MLP neurons of a small language model. Each row is named by its layer, matrix (up: input weights) and neuron, and shows model dimensions 32-159. Each number is 500 + 25 x the weight over its row's rms, rounded and kept within 0 to 999. Numbers have three digits each.
After each neuron's rows, "fires after" lists the tokens most often just before its 100 highest values on Wikipedia text that the model never trained on. A number after a token or word is its count.

L7.up358:464449475487504474481508501509520528474472477462502529495532456488558494509513491503520499490512501499447537514463501502511513469507498497518494507520471474500560495501563487503534498521494483515488470497529512520480511446486449516510496463531502471554497527450513480474501501502485524485506483471498517462472479463508535472502460524473520530509508518467501484512536491468541515505541
fires after: " " 38, " R" 9, "R" 9, "n" 7, "s" 7, " S" 5

L5.up229:512489487501457535492522476503502523482460482505437508508475477536517492485503521457507557508494491514478505565517593547491484504497500471461524471499504515485521514491495522484484492461490512494537496494496490541550502478497480510470525515491486519522498510489517461480460492437501497528487538480498515523466539479514498480482519541486503488518518470523499457488478460534480539483476
fires after: " S" 23, "S" 16, " in" 11, "s" 10, " K" 5

L2.up267:512558552525523486505490501489502480498497505485499496485477465527461493495483525536486522469472483489490488516511493492488480468514523494494503481492516497529515514507494498534496484536544484515510522460490453509498500471521496492515510476518545488474496491509535524489501493453494489496522531499552526538499500469456525542487475455503489453451510508479457463500483542493534529478541
fires after: " W" 16, " (" 14, " S" 12, "S" 10

L7.up52:490504536501552522512486523465496510500512484501509510484505505530527500491495492477529534466476487496476514500501495525519486434504498477486513481477500469541479512508519500449477489483504475495501472500471505500515489504498523485501478480523513488510441560499525500452503521456511475486483466481481537487544475503476483511486528465450457523511483492530456529491499480534541499544507
fires after: "k" 22, "s" 20, "sh" 9, "z" 6

L7.up228:508493511502505488459496489452519503518525487486507496537467528517496502497526486508484489501523562485512515533488552513543470489500519486487493500470513442526467510508493466511539522491517498525463492501505487517485466454489481430478436489487506481515489498521505465502542493506478530514455503552498524522515492518486476479483507493546521502498532499467530526476488487532494532504484
fires after: "s" 42, "lu" 6, "as" 5, "pa" 4

L2.up17:489535527527464500537518499545500464558519505420518505475512518488542455470450462525488523502523470476512502513522490511475514449509545465544513494469501486511510504508489471471520477490481497477495501497505496503495488473527481535529505468531461480479466522480534454477475544485501526475503508494505490481505516472532508495515501508491495530505482539532522506495490533542496479545525
fires after: " " 38, " con" 26, " Con" 11, " B" 7, " North" 4, " re" 4

L5.up333:505534523467495533475446519479478528525507506508480529516469487509483500478492456484537467544486475482524486484496523462532480535523489501485511477484518488479509492464495493532528519530525505527487497527507516527506508522529515472480512536484497499497534477480495513498529479527489516519433455501479464501496513542524530505480520513469510550512527435492481469508543472508535521500550
fires after: " Al" 19, " I" 13, " Ja" 8, " Ro" 7, "li" 6, " Mar" 5

L7.up132:516511497514529511445521436499515497528520505436472504498501490460501550494494536528495562485453492508498538496447504509515469495495497484486480497509487498514503517528531489474489503511512472509511512495503490496553497489484512521503497531547531501517485489519489506446467504489512459465484480569489463485490526555493467480514513520509495485482508466521500489498520502529510482474485
fires after: "th" 17, " Ar" 12, " Al" 10, "al" 7, " So" 5, " T" 5

L4.up120:488483473515501502489508492508492480473482517473498516501489463474503490536537470482532470505527514560579529471502497503480479521519487542500506505512484470561511535478521501549499474504525500496497473514463506523469453522481475536481495511517478516505502493529460508501504472494469526456471499518509517512497480503490481512456504460503528524463497513506531520504457490538504511473540
fires after: " " 24, " S" 14, " dis" 13, "ab" 8, " con" 7

L5.up5:498520515483456511534501511518531541465477537489490489517467503461519458514497444521535559559464516483504513511484509518475528498527534480492508483497459444483533485543471532482546494449505476514478513539503511492526463515480486478475483501518526502511495483469527514485498526542491525497496464518509523485529491498465513474475543535497548488530506465487510480486483466508456497498494
fires after: "s" 41, " S" 8, "ay" 5, " Ra" 4, " a" 4

L4.up96:466522508536461488527492519479512525476499543483496456488537484453515456467496506495559552501519513505459495472516465501497456425524547495488529502500487474513535511515517500508496489518482500506527479515494501531509472490503497560458483467498483494497499507462476473516526534468527504505516493517556505451484475492416503501492476498516522492531504490511499475493522536544515494518508
fires after: " " 26, " b" 15, " Man" 7, " S" 6, "s" 6, "H" 5

L2.up423:457520492536531534492521513497516492489510506514494484461502460465481519537481491489491518480500517452475511511501435500479500536526490487474509489457525457564512508546506489490478515470516481508505508509487508544497497539492491513534520506532526476518489454529505471520499516489471472481509500450489527567492468538532519492477455495500510498462517547484459447543498508520516530530524
fires after: " S" 24, " J" 13, "S" 11, "s" 9, " (" 8, " \"" 7

L5.up437:486499518482499467492509512491493471515501557438507525485481491448469527523490545514492506543502525495507506540500500541507482495488503470495505465483482503493495459498536493446495519533548482525446486487477512531520512503496507491524480467497501503529497477522530475445466498498528478512486490512501514513512452451495493458478453519438487491512492483501488509493453510527513578531503
fires after: "s" 40, " W" 11, " S" 10, "-" 7, " w" 6, "S" 6

L7.up127:471484551481517527497548511504538505487534458501516513531501544522497495500490474476520492494457482499518496503481490515530493520526541550484515494474509483545473528481439520522490458544502510519525502498553482457534522528505518491542464474480501525494508454473446470481526472467504503473475504499517488511486472507479487485507462478488501482505526519485518476491481497511479483479515
fires after: "c" 25, " inter" 7, "ve" 6, " st" 5, " de" 5, "ru" 5

L4.up140:539505535494487458473514494500491535501513494542490472478497478467496542493499509481543507519487546472499474477525504472498504480481493521481523549534514537487516483438495506501525500501512493476502519517514476490518487477510502515502497529560516537530532449489448485498466548520497504477490455533492500458501519501501478470506497504505480506532549504518498530488465522501492496469451
fires after: "li" 16, " ca" 15, " Ro" 15, "ro" 8, "n" 5, " Ca" 5

L2.up84:443494491472449537459484489511499517531466514518513518512480487534472499534516486491551495482518491505493517510472461510525550490444506497470499508475541481527508560493493453494450486482508495482509468482508530477515506476535479505526511472487436511480503510532519479528472521481506486494527459515521565514513492507544498496462474494503514478544505527496497483539516489519500490494526
fires after: " " 22, "\n" 21, "-" 14, " (" 10, " \"" 5, "ol" 4

L4.up157:497492497529477534501494477500490463504505499445494573479461488508492536513477495464541530448504516490475478540508459499489529464503468495520481491434485522500491521502487517481527537482515512480470539506474459534494493534502493520504487491510491505475506476480539485498501504460534473528497491477511504549499518504495516515530471515512512485474537515488433479494501536516519528506540
fires after: " " 35, "-" 23, " (" 14, " \"" 6

L4.up383:514475548517527470496496486518560523527518510475467508467460476522507492503487500508509492527515451474533493519526514499496556449503512493478478479498506512522513521454519536491498468493534506528515507478501502481522491513514476505442539496483519476503486465508499499479473498487520499518489478456491538512517494474546499473475412501521520499545521497530483513439494548501518511479519
fires after: "\n" 74, ")" 18, "re" 4

L2.up154:498491488490485480508489481527477542550502487513498461513501485541512518475497478515480493447482524483507501525467543524485506512519505511440505518485506490520514496543491465461521474505500471476438453513464477504528480493500529522485503495471492529542484481503461517494492510531455517519504537513485519485500509525520547511525487522536529507491448479505537530498512493476504516481537
fires after: "ci" 57, "as" 12, "duc" 5

L2.up506:463483504554486472523521507485486474531537543508499521499465502531478498454465497481506559491518497520496458532526509488511491480465456529534510511460513467516499550466501486446489515470526424472487513495488509508527505510476449493533518507486502500529499531519521466505448480500486508501491502525492539497537461525517477510480503530493491508537523531482490492520494477515521535509478
fires after: " " 60, "-" 16, " (" 13, " \"" 9

L2.up120:512500532525483546511532485497520478502528482511542490505513527460542479505484491494533490481525472503545521496500519519516475491516542471476526487540503502504525464515514493549499513502516517517495516497570503521467496520507538509476500452498480515449523470515484482470481505520502487470514498493491543485498456487512504485495441507502513495502484512503521536450494530519468425475475
fires after: " Se" 13, " mi" 11, "b" 9, " de" 9, "c" 7, " Mi" 7

L2.up395:480525447520485463529512486495506501465432484479512503499509540490508482479497487505503570538505488477467485509526510513528508531502492506515491474501493453480524511500529493460532465489512492499489498505480515554487463487475494485483480508495505491504457513478497525471453436476510465491522498449501504502472483549520529505510510528508555542526478506509529470536540510505486522521495
fires after: " " 57, "s" 7, " in" 5, " as" 4

L5.up335:503510512495510523461527493523473528495540526522495465533486478499484482489460474473507464522502527500467473482496492519487449489452469519512513496507553495523562482523513529529505514541506520512499494503541490475503512495494534509527490476574503455535469542486486475501505498487462448512506517507524491468468503497501459477460483493491523522489482451537528544492521487466476488490540
fires after: " S" 21, "s" 20, " F" 11, "S" 6, " f" 6, "le" 6

L2.up9:515509534522473505503515496489535494534522496473507488488523483508508519489541542496477483483481467478496511533490527461478529525480562521470482511488532513548539480500518539519534530521478479489540483463457531483478484450482550494484506464510487486468523522508476483504477435509448503457476481519501510490542482453510467499499469518479525454492515526480496514502505526491498448507522
fires after: " de" 26, "ne" 16, " De" 11, " Le" 9, " Se" 8, "ro" 6

L2.up83:508511528501468518519508536508490540456494458469478499535519547529500535499483475485504501498546495466556519524489512469471521503502477488521477494500554516514461533496433497542550526556505481510490498494509499497471484530532490506474498500472535479492505472497508498483460510468506471480510525528493513461504511482499534463479449483523488488504501503492502517480496481501530462511541
fires after: " mo" 18, " mi" 17, " Di" 10, " ma" 10, " su" 6, " no" 6

L2.up322:497490520458477506466476513460552538484505488477471466530471472487474539506482471461542495509495520506515482538502475524519509499544476522508506466495471481481498503520482484488488488530476490515506523493510523521567525480479520522520486481489481506453511523489510519529538527456514461494509511503485499503504478556548474486525490470487485498502487481504496521531444485539550526542499
fires after: "ar" 22, " Mar" 11, " Car" 10, " Ar" 10, "al" 10, " sp" 8

L2.up425:457523520519480515498495478485500490523493492510526522456489557506448477499452483484499480491515454477502468526514456554505491520525513460453529500490532500509553469522529517510522505467496498494503469512507508512515507483487524492484503465517501495500470471468536504505467498485500468518510548479549559547500477455538499533534456465467507533495516542483479483464486440503514512479531
fires after: "s" 36, " (" 8, " C" 8, " qu" 6, "ch" 6, "[" 5

L4.up30:491489487450509485495506552494505514505458492494539509507535522475488483492502502519488503475451473490484490506536511467526535543481512499495518474503487446559476503481500554510503525523512478507473490495524471523518494469487523456469486554500457495552488531463499517488518519474523481493491489456531537550517511499491536507507505486463466492518486471484476495539457523525554508481540
fires after: "s" 37, "al" 10, "sh" 6, "l" 5, " O" 5, " I" 5

L2.up191:524499496504541469506511487499466504520552501492503498527504531454541534477488476503549506496501505477497505500470525505503484533483493529513530460482484511510526533512482544527543468510518498495479500501486547493526478551492481504442522515528502526505465506485441492497510485512468489500497491467450495508504489496497519490540524519493523505544454514485470462551475509498440447506486
fires after: " do" 29, " re" 17, " Ro" 9, " Do" 5, " vi" 5

L2.up268:542480517490515524491503525457507527498468467461466485490487526513516515486447506482510510545553473512572525507497523480512548505508493517503483484506486483508563497502491484509521474511466534503491481498519490551484493522521512470488507459491514492484542512507498533482448481488490519501495493501493465473512513474510457488447450468505515509533576468514494461482500468502470499560512
fires after: " de" 34, " re" 21, " Di" 13, " De" 13, " in" 6, " su" 4

L2.up27:531507482496479526526461549490471492460457566514457510488492496554509508518471440480556513479557490510475499539469516512516474484478447473486476489506481510534499478505501517469498518490492481504469520528496520548455471522488523504520526503516521537516505489498508508469493531461504525503488463499479501462527481535491493465517520500455521551523547510512490503499473534505504497516488
fires after: " re" 46, " " 36

L4.up324:512492497507489482486552487476581487495490469485495535485491468515518468526502534487525529502513482469510469491472483514474550490500525474469501531489526496489489464543502496476496438480495494502519536478541519473456500471482460514500514508473541541526558474494537475484488514495545549496498488461503541505488516472481500472465514494490468492524506520478478470533491476501534458501515
fires after: "n" 43, " " 7, " Na" 7, "w" 5, " Ro" 4

L7.up204:474518545505491468519502485528525517495528519495539471534475518498504541531513436508524503536492541488528525501541515495473531483492502496456502483481493517473488464480557534538495507483511484476491505468499542474521509525484503486532482515426485456537478491527485502480521520495513473493540527461506483444509487513514494502481487484500494493508524497539502506476475451502528513482489
fires after: "\n" 34, " 21" 7, " |" 6, " " 6, " All" 5, " 3" 4

L4.up181:513520486524486493502546497526491480477541542489460492500525504483479485538443490523493446523462446488511465555496472494522497525497499508470472498495508459500505487509500497516519490506516472480498514522469471479491444526468494528523507541544469494459481453501545468537461466487528553497489505519487512455501491496515499503501479483507563497502492504524515522481473522541535538477506
fires after: " " 45, " f" 9, " con" 8, "n" 6, " (" 4

L4.up185:568504551490537486500528424437486494495485495477484472535515509501509461498502502485551480517526548517508497480531500501464476521493444512496490478499507452509497503507492532478535488528509503509514524521488479556493519541499493496505496493499492464511514459506468467494522501428498540519525540513457485493534485480550486491505501508513508520509524489512482479494503457500515500500479
fires after: "s" 29, " S" 25, "ro" 12, " La" 9, "ra" 5

L5.up169:525495469479510498512512529486492483483501530504504481490517495456494530501460507467525503485504513485482509511466484510483521524469521515507528473489487491499484483479536501469495555511513491527444469512527527467528526493535534503441495525518473437529444527522514503512484505507500524490499477540523491484491425499551483521473532530467526530493508473510515494500538437524459489482517
fires after: "c" 22, "th" 15, "k" 10, "s" 6, "C" 6

L5.up64:508502511455521468497525467453462491490547500489478500486532498512478506533528509492535512520508495534509532489517490520544506498473523492473515501485544475515504467511463503512513490498511456473516499535491434545545517503469525488474525499508496486469500521481531453499526512541457494543522513515511515498493460503470500533428514437483499526502454513514489444503500483528468522458498
fires after: "s" 33, "e" 15, "ne" 11, "es" 9, " S" 8, "E" 7

L5.up411:490439523499524510474489467443508479539512457504514483463491502470454524521514476507540507471492480493473478514525470558529529499483509502542487470465510515550501518523521483473520479499561473535455500532480498496493532498510533540458487485492524470534470500566522469518462504532494524466540502492487521498505470505512491494468478507460510528476508498491499527535514515499512502498486
fires after: "s" 25, " " 21, "-" 13, "R" 5, "–" 4

L2.up10:498493481550492454503494573507469539537476471548487504483504464479482467442537501503516539498491493482499501465522449453540512483479498504522495456512497498556450498534513491520510509491538521495494515522541497531534525508499535516457491497499468478504538499479536506517498486505499456505518491512534480507491448478517488546480463473510470458442494502467485507485504488479501484475551
fires after: " w" 14, " M" 12, " W" 12, " R" 6, " di" 6, " m" 6

L2.up270:511500537512500494490484523474493510497489491485508497519456511462483488510467507523529507532497492477484497482477495477527471532487513486472531525472501509532511536520478494490483505527474557452477538488508437474517456492494534541507449504493508508514482574479516503530477498500442497480533513536490495522484495472515497515502522538526490519481512526464466565452485496519534515534511
fires after: "en" 22, " con" 12, "per" 9, "n" 7, " R" 7, " re" 6

L2.up321:494469490535495489513474493486478521474549492478498541521527540455499511482464505474555495486489502478539432510497495487486481525480484495503532520503492497455486476517494516479541492506513493497506505535488498467524486476491472501501480455506516548465516504479489515528465489488444499473555501529513474446539474488492529478538517517531523524471534513508508484493501507497507488555503
fires after: " do" 14, " re" 12, " D" 12, " Ro" 8, " R" 7

L4.up376:471478488498473462477525524520477466517520478534533476502530503486497526511513492513528532493460493486530502495516494498495544516477450566449493511510474500470538496523495505505523477543522512478489511498474547486521504459499485492456506523489474484495553508507550495493460500501506476486508488549470507485492487494472463519530457519500505486495522504514497512476461471529505539498521
fires after: " h" 17, "n" 10, " ca" 9, " H" 8, " d" 8

L7.up117:467504483511489524458487535508523507505505486449531508473512561478485507511489487496484529508514498479524518476475500494519483477498501538481526467527538462516477465527500482474478463479509490505464461504562504497502461499531455508530489465468512488545461491477526523523457544496522478449500524556515513481502497492485481487486490489502482541560500495540525505503531510473479507503512
fires after: " p" 33, "d" 17, "ad" 8, " M" 6, " " 6

L2.up69:488446494471495508546516521503478499489470479521533538534528476496514543485508489490503514517489507493528527580529515500498528501533525489462506497500473521503471459530475474542528504517474525542553494494485524516496497469471502524488452492486518502480497533498509519492491532477462509501525474484498483470512472510469536536468439490516511470537522514492523467549490481462547532485477
fires after: " mi" 12, "vi" 12, " Mi" 10, " " 8, " M" 8, "d" 8

L5.up35:458516478520458484542479489538528495535477450506502476476523526530525508503494472497498493484478498485497490511509552516529498519500518525496493501499483452513518528513521463512509539475528517506468487504472490486508471474494483539458480484439495464513498463481524508468526514484496544535515492525520464430514476448525533474509515484518519502476468496507553482538535425520529541488572
fires after: "ci" 14, "in" 12, "as" 12, " Pri" 8, "duc" 7, " vi" 5

L5.up83:455468507491481501497484489491485525559521479499511479475464505478490534445495487525494542471493520499473522520483505487472498516532512522461506512501551494538491483480495480504493544467510491531539506519483497472526548508482526531464527534505492491488491495522482523482468516464530508558457491530573477504489501525500522521448465515489509461520473521479532499525512470485450479466524
fires after: "th" 18, " M" 13, "n" 12, " /" 8, " m" 8, "the" 5

L7.up4:527534439489515500487522506534511479518520502487468501508483492489480492462526470476517527471470513497518517559520514500490506505498500518492552501492543477524509455467531470497482505490538492542513525498490517540479461483500469525510505542473500541548446492511505514513507511515483467479521456497529501499464468510518499469510509510486521482518492501509467487483453455511468511484509
fires after: "s" 24, " S" 16, " G" 11, " " 7, " of" 5, "S" 4

L2.up133:507514518496518467493518522477510475480508519512476496511492485494526501496505501517539523506512479475552505518504513466507498517436501483464533484502521489455547505508496536483533550463530475519454486522492480503498467440510457508499489552522473502513517505501530484501521487500467512489501538503505504500512451490495501517526466500430427503507497460512506492513515533525499524505521
fires after: " " 29, " S" 25, "s" 14, " T" 14, " con" 12

L2.up109:516481475492519496513478489468482504539485485491462502474484537511539530484498433536518481515481427510498532514519540512534539522480471502548504487488490501503529581520511515484534448459468507487501492513472499538487466494526527484473497513541465506480505498538500484504499484424473474438477526490499509511478475516501490521513446448506515513503528507483506506500511488493514475520553
fires after: " " 23, " re" 17, " in" 11, "or" 8, " p" 7, " tr" 5

L7.up199:508496534546542489501482478477514471493526516528462520508456488479485496505521493552540509494462478500493487503540552525539484449509503524511509515519517480524529466526488512449537531518486478476477479505480517500505477489496486475533486525560496512496466497499466486456517523443481485486522472510526489520477485525484508489465479494488536473520496493529502528468485471501516480520517
fires after: " S" 21, " V" 13, " W" 11, " sp" 10, "s" 9, " South" 4

L5.up96:454500499558483483503529529488495462477509491467441501496481491534473493522485559511459504486505494521486505518491520481504517495512515537518474516538485493511530519501517484540443462541498501526542524479503495545493522476490483515518514506514470481546476535547477498449485507527492504489487503480485502546528458544478519488500477504524511509513473525468556535514505518476506530490473
fires after: " on" 24, "On" 12, " (" 11, " " 9, " On" 8, " B" 4

L2.up232:508521527511446502486490467499474500497488491468507529522507490499519515499471530492442486506487512510525489511471511481458524528531465508496497553489510531505517452491503461487530499509495469522480526491474472547508518497464520548498519512517472506502471508481535525461545470555457529523548492519540507476459515540504513467503500463500534511475487480494475463526491527532519572526490
fires after: "qua" 29, " U" 13, " Ra" 11, "fin" 7, "Release" 6, "as" 4

L4.up267:509552476527516467494503497451543497485508526479549500464560498488499502549496489490532487560480478568533518498497520523493476480518462532493505530491552500527514471499489514484506523545446496508506468508492454527496516499501491500540465500516460490523545543480504507509482503474514511477515513510497473480463462452479502485490516490495476500517513479468469498500474485508512512450506
fires after: "s" 32, " S" 20, " So" 13, "×" 7, "u" 7

L7.up275:515485530518530523539507506478482470526479493497540533477468507500554511466470466492524559484484480482503480509526531499554498499490475490522503481487461520491488532549492534507512530525503492509502504526534490511458468529537493462522528506480489464485527513477514491524484527454521479457500508516541474465499500477482518515489507502517513538490500472471481476518498453497492507520537
fires after: " " 29, "s" 25, " re" 7, " V" 6

L2.up13:484467505498513482464526504519519490478504489537483452474474505502504496534473475528495484498516483497489486501478515482473538492543467499487493504494474561479492490535520483522484513508519515488471538506532535493474452473481445547503514467478503541500519538529527460501459520527515517511498511490498532505566547531522545482514522458468516483509508531525430530461474525488545451507517
fires after: " " 24, " pa" 7, " Na" 7, " mo" 6, " car" 5, "per" 4

L7.up180:488468488482510505481541479480505467520506505487480484530491511515496482515522498475542504528552498518543506514491470475481509486509460501509507457461507500502533475511522556456469473546512446509476533562502515513520483474466502481552470520508500498535505499489469517477503472465558518499494455520474488518444516518518509476521523459529452518520509454532511524491513518510536499501516
fires after: " " 27, " p" 8, "-" 7, "al" 5, " Ar" 5

L4.up206:481495481506526479448466515533483538540499486512500455502487495532486458491483514492504495494487512495445539535501485500517480509524510487483517478537516470512486500508476512518507513527511508565519500516471520499439495490506530492497490469527466519540501498495528513497445539499509478466504508500462517470516469496501529491447501515529447494515493481517537547483522485455464538542498
fires after: " f" 23, " F" 23, " su" 9, " m" 6

L5.up254:493486522489522479498537424487451540469500496484527493506485507500483502493474520504494504517496481488475432462538511500560523500467477483512503485506522497490462492521453530520480479515531477505520520502521505453494532470479469510536503541524472496536492507523519487504478476474504504497485486520506558494484519538553468473529431518504513517532498477495514510468508509504498543474494
fires after: " f" 22, "n" 18, " F" 10, " " 8, "b" 5, "cc" 4

L4.up148:492534507486477543544517470532485502517487471506527500490506487493550513519472532479485501506487459499505492555505501501486465515496570495533508527509503494485527529494443488455556488529497525505526492506494485515490520487532513497447477505497496506483504507529500506540483474502490458466532554494505496505509483450521511490462501506481525498520497503487511485525474494538498474479504
fires after: " P" 27, "d" 16, " Con" 12, " con" 9, "s" 8, " In" 6

L5.up107:528529474473513506484513534439531506482514437463527535509512489480526455529497500529555509489539494535517495451510527504531507532517527474469520531473496475473491494540445511499489486477491505502488516455531507477504502472488466508498509516510487469511539507488516452528498492477486476556486493514477534490471479523494478505496466500530481551496502516523533478445478501504486476509457
fires after: "st" 31, "s" 21, "n" 16, " " 7, "en" 7, " gr" 7

L2.up339:505509480509532510515505514494444485496433468510523531486522486474519553490508492486512535535468490497526502502485465518520539513495477483485498465475492502479539481519469461518500495488526487501534500486547520477463533488493496494451511504500575510510560491493498489516497561465502537498507496514505511525515468535517530483472502480500498550501505506488485459472466505472490573514477
fires after: "s" 30, "p" 9, " comp" 7, " trans" 7, "cc" 6, " C" 6

L2.up227:463490473519480509446500486485497470492516472432516490496530508459514488483502490541514491530581498499530449513459512488473505475503500491552509535495506490519507491563515486485485483481479512519500474514479516504513506507463531486545512545493483512511526512513501539493460505493492459474484516497491488502541444517495505485521483497505478484511498502518479493460562546524517522525491
fires after: " " 28, " con" 21, " Ju" 10, " Jo" 9, " Re" 8, " p" 6

L4.up231:463533499538469519471515548526503548501532479496470503485497515470481536467492523527517490506522450484480490507469471490507533510500519534453517480498538525486504496550478448526525489461495511487465534485530524532503515475509494502493536488464510465456508514522497474486492510471487489425505531493542503506490485550522498490481493506528512535525541512506534435487507481530484501520484
fires after: " c" 17, " C" 17, " p" 16, " per" 7, " M" 6

L5.up258:513533519478500487478505502486481472479489449511490537452462480502525510469534496490531512573505494468513478482480496517476511525512503492507499526507495476454530528516481494491519513449502467513547483498532501518477472495492510510497466516529524489496511497495532462482525542475541520463543459475479491495464501530418521468459503510486518499506459518486508533478517510461488515488535
fires after: " " 23, " S" 18, " in" 14, "s" 8, "n" 8, " E" 7

L2.up298:486528520472457471470512477488506517484507491477520463491465508480534497484525481504533507552551489526506497476448476513466481504516453521494539487454458493509509489459472496481513517533511489489512503485480521482454526485485512463509515487524547501514544537480511462547515517478448559529551509508482501496515497513530534513496497503513471474515493511453517463490492513503510496483519
fires after: " pro" 19, " do" 12, " Pla" 11, " Na" 11, " Pro" 9

L5.up468:523549492472482493496500509536551494500494488532520467458516526456514469527544470528537534531465504525502527475476496462513475474493463486495505484506561509499494467487491501504491465505509497490488489532469519483504528519548485514543523497531428529517480488497502501506494529480555487460536534525475547499477510486509462490470488483469466504454465516516498525444491470518539515521498
fires after: "s" 20, "w" 13, "u" 9, "es" 7, "pr" 6, " pro" 6

L2.up445:479514480519479494470525484512542485523480466506495528544479499500483487471503479511520508502502487448528450495523424515511508466498471466484495471508482524515459501534514482556509462510507498505543471488507495473512534497482525510513513532551468499522536480488518521499515511535491468521483515531475500492487538501497516526562477489487498489511502530494447504471499481507532509499488
fires after: "n" 20, "ir" 17, "bor" 6, " d" 5, "cur" 4, "un" 4

L4.up424:488519503468501500480524527481514495486493535504515519496499479497493507534535471495528456483524504501517501471515500523499512515465491493480547540527465471534528479524496499487469497506497516549508457487458515518485493505468502503496477478487470450512510492458474533488522521480507507470539543519515485520543450472485510509483531539472535483496543504476535463510488516555528508513513
fires after: "s" 37, " S" 19, "com" 14, " Z" 9, "al" 5

L2.up89:540490467487523501465490483503539507490501496474507492471538559481510500474502468516551546528473537508513519519471497526466519493473473468495493459485505488468504478522531524514530576478500488507517545497513532514496515515485499488475510475501504511463461502523509490465487464534527482502518481475481503569493483492494476521524512528498480436541505507472477478494504529512457488468463
fires after: " the" 23, " A" 13, " a" 8, " He" 7, "s" 7

L5.up30:525471516519482514515485465535527536491517469520480543468514504512461467491477554491556493528487498520519494489513519454480491486483505493516522503446498492527480495502496505490464464482498480509512508516520462499530503511466489475509508479519446484480493502539485467480489516550483480534498503524467530493474500505508539501467455524509478484475515508475501501483502554557563522492500
fires after: "." 27, "\n" 24, "p" 11, "hi" 9, "'" 6, " " 6

L2.up460:511547521459478505479471457496513515503505478520500549518508508527522473541518480501534502453474530464509549478462513485495521534486488481511485534456521491509506483479516493497517465483503508519492447487477508469476507447515526478488500509567473491529519480469496536567474522520490496510496536515477482511488463493543517484476496512532492511470492503499501548542505462490500516510531
fires after: "li" 18, "==" 14, "ci" 10, "as" 10, "s" 5

L2.up59:491538488466496470520453468514483497519507491532516551485538510508466498521523496467515512499488556549491460505463522496471492537457475484482500474512495506490448503459456500499505532541523516528504512564504453528518485500516512489507532522463512514458466497465499525499519497477506479511496507522502526512488505519492520509541533504469480507503503503479487505467515463525475553479513
fires after: " I" 18, " O" 15, " Mo" 11, "hi" 9, "I" 6, "li" 5

L4.up119:486476535502511509486482522500499479501496547498477517495510511496482459479535466529439481531466551444497548482461506550526526489490498461482541476490519468562503487530502471502525463558531443508474502482488551475518517546518487506484494469473518471489437520498511490499489477491515516476540510501516512558491534520460471506485493471506508521493502479498510504493502484446508524495529
fires after: "s" 34, "%" 8, "y" 8, "port" 7, "amp" 7, "ph" 4

L5.up301:523483537510514475489518513494458507449527484521497498502511514481515536487432535483515466460511511501481479529468529530513522513477528547459483507477512523558517495504497502474456478495473490492510488466533528500487490506497487530461489523475487469507467515512533555523497551491489487511499509544490474516487526538492487506484518542489533477497527509520501509484546468455468483489488
fires after: "c" 14, "th" 11, "ce" 8, "per" 7, "e" 7, " November" 5

L4.up178:496514480463514558513527526455532489461486514479485565450510483507510520477453531492491525512535486535511497521470472498532534490498492503558501496531461478463468468508480513456480496518456519445514534480483503508436492507480525544495483530501512501480487498520466502509503481489498499562500501498503497510534526490490529472520471432511511520499512486492492532526475503476535473505500
fires after: " re" 25, " " 21, " la" 7, "d" 4

L2.up248:471497516450508448509485509511457516497477485475448516495504535538536510531446482510510519537502457493513521472481489529487516523531469459510526566468525478550533483505523481506533498455481503475479524444472526481491515501487483497475530525500448545484486509534520504491492465473483468496467488516521509498502488495477495508483499444533502509512559541505473464482532506509495512488507
fires after: " re" 42, " Re" 11, " in" 10, " App" 7, " imp" 4

L4.up466:483488514496502478492492479496444497501489521471515507489511536485506470473582483534495461540501559485475527504516492550477476487479496505485518493451513491521467525531466514464485543532510482531499485527502530524496496449484457488445493500543467490466460539531503535478488478521496536481478506496522511474500498532543512489517489522458540508518511484457513455505506510517477499508522
fires after: "s" 64, "min" 8, "as" 4, "am" 4

L2.up79:515502526497493485516517493518522509541500442505528546496487532496529485521529482521510484528496513520513496516471500537492512532458573483497521500462453498470538498512464480507491496493511474520517485511535549461461547485483457460471475559498526482514451518501491468471502508516507544487513487534488454540482489528515520491501498517475475512506515473504475503465535489448516511479511
fires after: " C" 29, "s" 23, " Ba" 7, "C" 6, "o" 5, " Bo" 4

L4.up422:463498542448517509493531537519464488516507476500511553496495501524492467517425541505512549532497507485531492554465514513499475487512511452474523554480505492496550515490512480456529498462472478504511558536466532482476486521483506498479487465519483508498515532491466505485495526487511484496491450512508540512446531492465515523475486512515503488509509479475558497488510490465517503441458
fires after: " " 24, "n" 17, "t" 12, " T" 11, " M" 7

L2.up168:526472520510505506487487535471523495529539533484486467516540511534508511484485490534479504521435470457440504477505502548527501445457527492521510480468522466522510526532557474512486511508525463513507493509522469487462518499501478502456451463481466523512487503482491501473514451487498508512523494512525444526499501531504516477525531529528505498483520487524473521522500523440483497501520
fires after: "–" 20, " (" 17, "-" 16, " $" 7, "al" 6, "\n" 6